{"d_model": 704, "activation": "gelu", "norm_place": "pre", "bias": "all", "tie_embeddings": true, "batch_tokens": 262144, "dataset": "wikipedia_en"}
MLP neurons of a small language model. Each row is named by its layer, matrix (up: input weights) and neuron, and shows model dimensions 624-687. Each number is 200 + 20 x the weight over its row's rms, rounded and kept within 0 to 999.
After each neuron's rows, "fires on" lists the tokens most often at its 100 highest values on Wikipedia text that the model never trained on.

L2.up739,217,211,216,222,200,229,205,217,239,219,173,230,193,161,215,193,203,227,187,207,248,192,192,209,169,204,209,160,177,178,229,180,220,204,188,216,179,192,211,196,228,200,232,199,213,200,194,209,227,191,159,217,210,174,196,228,226,198,200,239,186,223,206,152
fires on: "s", " School", "z", " details"

L2.up1811,177,211,216,221,204,196,189,203,194,260,210,169,200,221,235,185,194,193,217,209,188,195,208,181,177,185,226,197,192,240,229,186,205,198,186,170,189,183,220,223,208,200,206,177,228,183,217,172,201,165,213,205,183,169,229,194,170,187,211,220,224,173,186,225
fires on: " |", ",", ":", " followed", " also", ";"

L2.up1179,196,205,188,157,206,196,187,174,211,199,160,219,221,200,213,218,229,207,198,208,188,216,220,186,217,212,225,223,203,217,196,189,242,190,215,232,207,168,231,211,171,203,209,226,217,218,185,203,181,182,198,242,192,181,182,189,191,246,193,232,219,189,185,208
fires on: "=", " at", " between", ":", "===", " with"

L2.up681,218,211,179,182,205,183,190,195,188,181,216,170,154,209,196,206,228,190,186,218,175,180,210,183,202,205,203,217,215,246,225,201,240,212,175,178,183,208,223,183,186,207,193,149,225,189,218,214,196,192,201,187,208,203,198,218,182,179,169,184,200,167,193,178
fires on: " not", "t", " first", " time", "s", " Year"

L2.up1140,185,203,220,188,200,177,226,191,209,216,200,194,186,223,192,209,212,176,250,220,193,205,203,221,212,214,220,212,222,211,200,197,195,193,176,217,222,204,210,203,189,181,180,189,216,239,208,187,217,172,197,209,226,189,240,188,211,225,226,195,214,199,173,213
fires on: " |", ";", " 2–2"

L2.up1237,202,215,202,211,179,217,234,153,218,172,191,193,230,222,191,183,175,170,200,161,197,166,200,230,215,222,185,200,191,211,222,192,197,201,179,247,213,216,221,206,213,172,187,167,165,176,196,186,179,217,221,220,213,205,191,215,194,183,234,187,231,224,173,221
fires on: " to", "t", ".", " of", " SS", "ffen"

L2.up1201,189,186,197,198,207,218,183,200,224,191,192,209,213,197,218,208,234,211,202,167,225,191,174,232,191,212,171,222,188,231,202,201,226,228,236,202,195,220,222,220,182,180,199,217,199,196,186,187,184,166,202,208,219,194,142,198,171,223,209,194,160,153,200,203
fires on: " Co", " E", " Pu", " '", " Bio", "á"

L2.up1508,192,197,176,216,192,207,202,186,212,190,197,251,199,223,207,202,185,200,228,181,220,205,222,193,204,200,224,199,200,224,216,207,177,222,175,200,244,227,169,211,182,149,177,213,163,198,204,225,204,183,191,240,179,201,212,195,225,166,219,186,175,236,155,216
fires on: " to", " from", " of", " into", " (", " in"

L2.up153,223,201,153,196,223,188,193,229,204,203,247,198,198,193,186,149,210,227,198,218,215,197,194,223,203,209,178,182,177,220,155,193,215,175,208,207,242,218,197,229,189,203,211,226,203,201,218,148,204,187,189,189,196,219,203,205,158,237,193,216,183,158,171,248
fires on: " and", " born", " (", " professional", " career"

L2.up1088,231,198,191,192,196,192,219,213,185,182,202,190,194,182,171,205,231,229,174,209,183,186,207,220,190,165,181,159,170,173,173,180,231,243,201,174,230,205,190,212,178,193,184,180,167,221,162,200,219,192,204,203,210,201,205,187,220,197,186,204,198,227,168,180
fires on: " A", " To", " The", " As", " Under"

L2.up161,195,182,228,217,200,178,210,197,222,197,192,194,231,187,198,172,198,169,174,204,212,217,235,193,217,197,197,214,211,182,204,236,205,215,212,166,236,195,210,169,203,179,213,214,199,222,219,186,222,227,194,213,210,185,196,159,219,184,187,195,220,175,216,173
fires on: "ed", "born", "d", "ated", "ant"

L2.up420,215,200,203,207,199,221,216,194,187,163,216,226,155,207,203,213,184,195,207,165,209,210,236,231,243,203,196,188,176,184,163,214,227,202,226,209,231,225,162,196,202,219,171,227,181,212,169,185,180,227,203,200,253,187,223,191,228,189,193,237,206,199,214,178
fires on: " Home", "Con", "con", " home", " Per", " per"

L2.up1054,233,196,211,208,173,193,186,198,228,206,164,217,228,199,198,181,228,195,198,228,208,240,188,228,207,216,192,220,182,238,209,222,190,218,186,212,192,201,238,191,228,205,182,220,201,205,167,158,174,192,207,178,174,214,200,201,197,228,185,232,160,181,200,206
fires on: "ur", "sur", " old", " Mor", "now"

L2.up547,222,199,187,125,216,177,190,203,209,167,188,196,210,180,240,200,204,221,221,207,217,234,221,182,204,211,213,191,180,165,240,209,166,184,246,168,223,208,190,210,204,190,206,216,229,222,170,182,191,188,193,207,204,168,185,242,211,217,219,235,210,208,221,213
fires on: " 0", " 1", "▲", " /", " "

L2.up2691,173,188,207,216,227,192,211,203,197,173,247,157,185,203,225,220,203,200,211,197,190,196,196,183,239,153,206,189,222,204,183,189,175,178,202,184,206,195,225,235,187,199,201,192,213,205,217,178,199,235,160,173,175,205,213,185,215,196,235,224,214,241,189,201
fires on: ".", " by"

L2.up173,200,184,191,223,166,174,173,111,229,219,181,195,204,216,196,177,200,227,233,210,208,179,204,181,221,208,170,164,150,180,193,219,218,186,228,198,161,203,190,210,223,190,211,218,215,230,191,191,181,214,227,220,191,197,198,180,219,226,185,201,174,160,237,170
fires on: " or", " as", " play", " —", ":", " portrayed"

L2.up2659,196,188,203,164,223,207,200,196,208,197,189,207,223,185,218,200,229,206,209,179,188,245,219,179,192,200,167,203,160,176,216,197,169,191,197,220,228,209,178,190,175,215,211,204,202,168,185,202,193,198,190,209,211,187,220,167,187,252,222,216,206,211,210,233
fires on: "\n", "="

L2.up606,213,183,201,222,240,198,189,169,203,250,209,213,210,219,219,218,211,225,202,205,224,151,189,192,183,238,225,196,193,182,211,180,221,214,242,227,196,225,185,227,213,192,203,173,197,195,208,243,153,202,162,194,179,216,187,191,208,192,199,219,198,165,230,203
fires on: "-", " of", "|", ".", " also", " place"

L2.up2145,197,199,196,271,185,171,238,199,206,224,191,156,173,177,227,161,195,209,201,209,198,191,187,207,192,190,196,217,193,201,226,211,250,184,230,196,211,214,204,187,208,218,191,213,195,215,166,224,230,202,194,220,207,183,182,217,183,162,188,183,206,242,243,226
fires on: " of", " de", "e", ",", " as", " der"

L2.up2228,198,184,230,190,183,203,211,182,168,196,208,220,239,209,232,212,247,138,215,179,191,229,203,177,191,241,220,203,169,173,208,156,222,188,223,189,176,229,186,186,174,193,206,199,214,190,205,218,232,179,184,216,154,208,159,175,175,200,193,204,209,163,153,197
fires on: "p", "-", " votes", " and", " of"

L2.up2711,157,206,158,196,205,204,192,217,236,186,183,222,149,161,203,209,172,198,200,192,149,215,170,185,167,227,180,194,208,189,181,205,202,206,179,195,221,162,172,191,170,211,216,226,211,200,210,195,220,201,194,226,199,171,187,207,211,194,196,204,197,227,207,204
fires on: ",", ")"

L2.up463,193,195,177,163,236,235,216,178,201,174,229,195,183,206,200,180,183,197,210,203,184,190,171,203,222,187,214,209,233,225,149,224,237,193,215,198,170,199,194,233,207,192,192,210,184,196,197,186,237,238,206,186,180,152,204,191,193,221,197,221,193,221,206,206
fires on: " an", " into", " An", "An", " per", "con"

L2.up581,197,195,195,248,207,203,186,164,233,192,233,190,170,213,177,221,184,257,226,212,186,173,188,232,223,188,184,235,174,179,176,218,171,180,211,213,218,209,215,202,237,190,204,199,136,176,228,170,208,209,190,177,203,202,211,214,179,217,204,218,200,203,182,198
fires on: " and", ","

L2.up2007,217,228,208,220,189,195,191,193,250,230,227,200,244,187,190,174,208,175,190,223,174,211,192,183,213,173,179,216,190,207,171,164,180,183,202,178,190,204,201,184,208,182,194,238,193,189,203,210,189,205,198,253,234,169,226,183,163,178,214,177,204,195,183,206
fires on: "/", " /", " or", " Pan", " Or", " before"

L2.up2038,145,205,192,191,221,219,186,176,212,218,164,193,207,194,221,192,164,212,204,174,179,223,235,239,195,207,201,226,211,186,183,184,190,195,201,188,212,195,196,190,206,189,212,210,177,185,193,215,192,175,211,207,174,180,215,191,164,189,192,250,169,204,184,173
fires on: "s", " and", ","

L2.up2156,162,200,232,179,218,224,194,168,203,179,203,190,194,175,230,215,180,181,247,197,176,256,217,193,182,205,180,205,212,175,167,202,192,197,190,167,181,196,192,215,241,209,208,204,227,212,178,182,199,188,179,226,217,177,215,183,151,180,230,214,167,194,237,216
fires on: ".", "S", "s", " the"

L2.up1241,207,209,207,250,230,188,165,219,214,189,230,197,207,132,210,180,196,212,218,189,201,189,188,183,197,189,199,193,178,233,158,235,196,217,205,231,219,226,162,207,222,195,193,176,224,250,202,195,200,222,191,222,215,178,192,211,160,187,233,190,177,193,202,229
fires on: "),", " of", ","

L2.up1456,197,190,195,198,177,227,234,210,214,194,190,170,177,184,214,201,219,201,185,191,210,210,215,209,209,243,208,203,177,215,204,194,226,224,218,162,229,188,219,177,214,225,214,192,184,177,196,172,180,260,191,213,192,220,191,185,188,217,163,178,206,214,193,178
fires on: " to", " toward", "-", "–", " from"

L2.up1453,182,167,189,213,220,201,162,230,197,237,206,178,200,177,242,191,188,225,202,221,200,199,223,175,199,234,199,162,209,199,221,175,199,186,201,228,241,236,209,224,201,229,211,230,230,225,200,240,187,212,196,227,196,190,201,208,189,195,223,211,188,229,221,202
fires on: ",", " to", " after"

L2.up2242,197,212,220,216,193,213,213,204,155,159,191,208,239,213,206,195,214,183,161,173,229,197,188,190,191,202,215,149,159,217,165,204,188,224,191,213,179,232,208,201,184,191,189,202,198,195,188,191,221,184,236,194,216,197,204,195,200,227,227,208,254,197,205,200
fires on: "p", " of", " time"

L2.up436,198,181,229,176,192,197,188,200,188,223,174,215,185,218,177,206,203,224,217,231,162,179,213,227,170,236,203,188,151,186,174,249,204,188,178,199,195,205,236,222,216,186,168,208,221,195,218,187,217,214,231,175,220,230,224,213,213,175,202,210,207,202,240,211
fires on: ";", ":"

L2.up891,190,144,179,209,204,206,174,180,200,183,204,194,168,180,187,206,188,185,214,205,223,191,185,161,180,208,204,213,195,155,180,206,202,174,205,198,188,175,192,199,200,190,209,184,208,180,221,205,204,209,179,185,239,211,236,223,181,208,206,198,187,211,219,201
fires on: " and", " or", "/", " &"

L2.up2102,199,200,194,133,234,210,180,196,214,219,197,187,200,215,153,158,199,217,212,192,194,179,184,179,226,187,191,202,233,210,179,177,209,204,209,201,191,164,209,212,196,216,203,224,219,201,196,161,196,251,196,210,208,162,189,241,207,206,180,179,231,193,175,181
fires on: " $", " for", " For", " cost", " over"

L2.up1306,197,160,209,178,214,171,209,205,208,191,174,175,235,139,193,211,194,189,194,198,210,228,224,167,183,213,218,222,202,222,187,218,195,216,201,223,182,204,177,208,174,174,192,157,220,174,204,195,193,208,208,190,177,197,191,202,207,184,219,236,195,206,203,217
fires on: ".", ","

L2.up524,184,208,196,212,228,167,201,161,197,170,223,165,200,217,227,199,189,230,203,225,207,201,194,195,189,193,233,212,204,209,188,190,169,208,173,170,185,214,241,174,192,225,204,231,186,198,184,211,199,198,217,198,200,166,193,183,218,211,174,199,195,206,194,239
fires on: " New", " David", "lu", " contract", " $", "kin"

L2.up2589,198,183,216,193,229,196,220,237,223,194,196,204,199,211,196,242,200,224,213,183,262,205,210,184,181,189,197,193,224,178,228,213,179,219,203,192,204,182,161,202,200,244,195,189,218,191,214,186,210,197,225,189,227,189,196,194,213,210,185,192,258,199,183,180
fires on: "-", " mi", " it", " Wa"

L2.up273,168,223,215,182,196,193,210,191,160,181,205,183,219,204,231,183,189,193,209,223,169,161,194,239,174,199,181,195,168,186,176,192,205,202,192,164,179,219,215,148,194,178,187,156,181,185,195,181,207,204,196,194,209,195,180,197,177,168,200,191,202,140,219,183
fires on: "t", " —", " not", "ko", "k"

L2.up1760,152,186,223,199,193,203,189,234,196,194,209,198,215,203,187,212,196,166,191,238,188,144,199,181,178,225,235,175,144,232,203,214,189,233,213,212,167,225,210,221,187,223,179,205,220,182,200,218,234,164,177,192,219,173,214,199,194,177,220,209,171,204,186,224
fires on: ";", " F", " f", " Fu", " Dani", " Mort"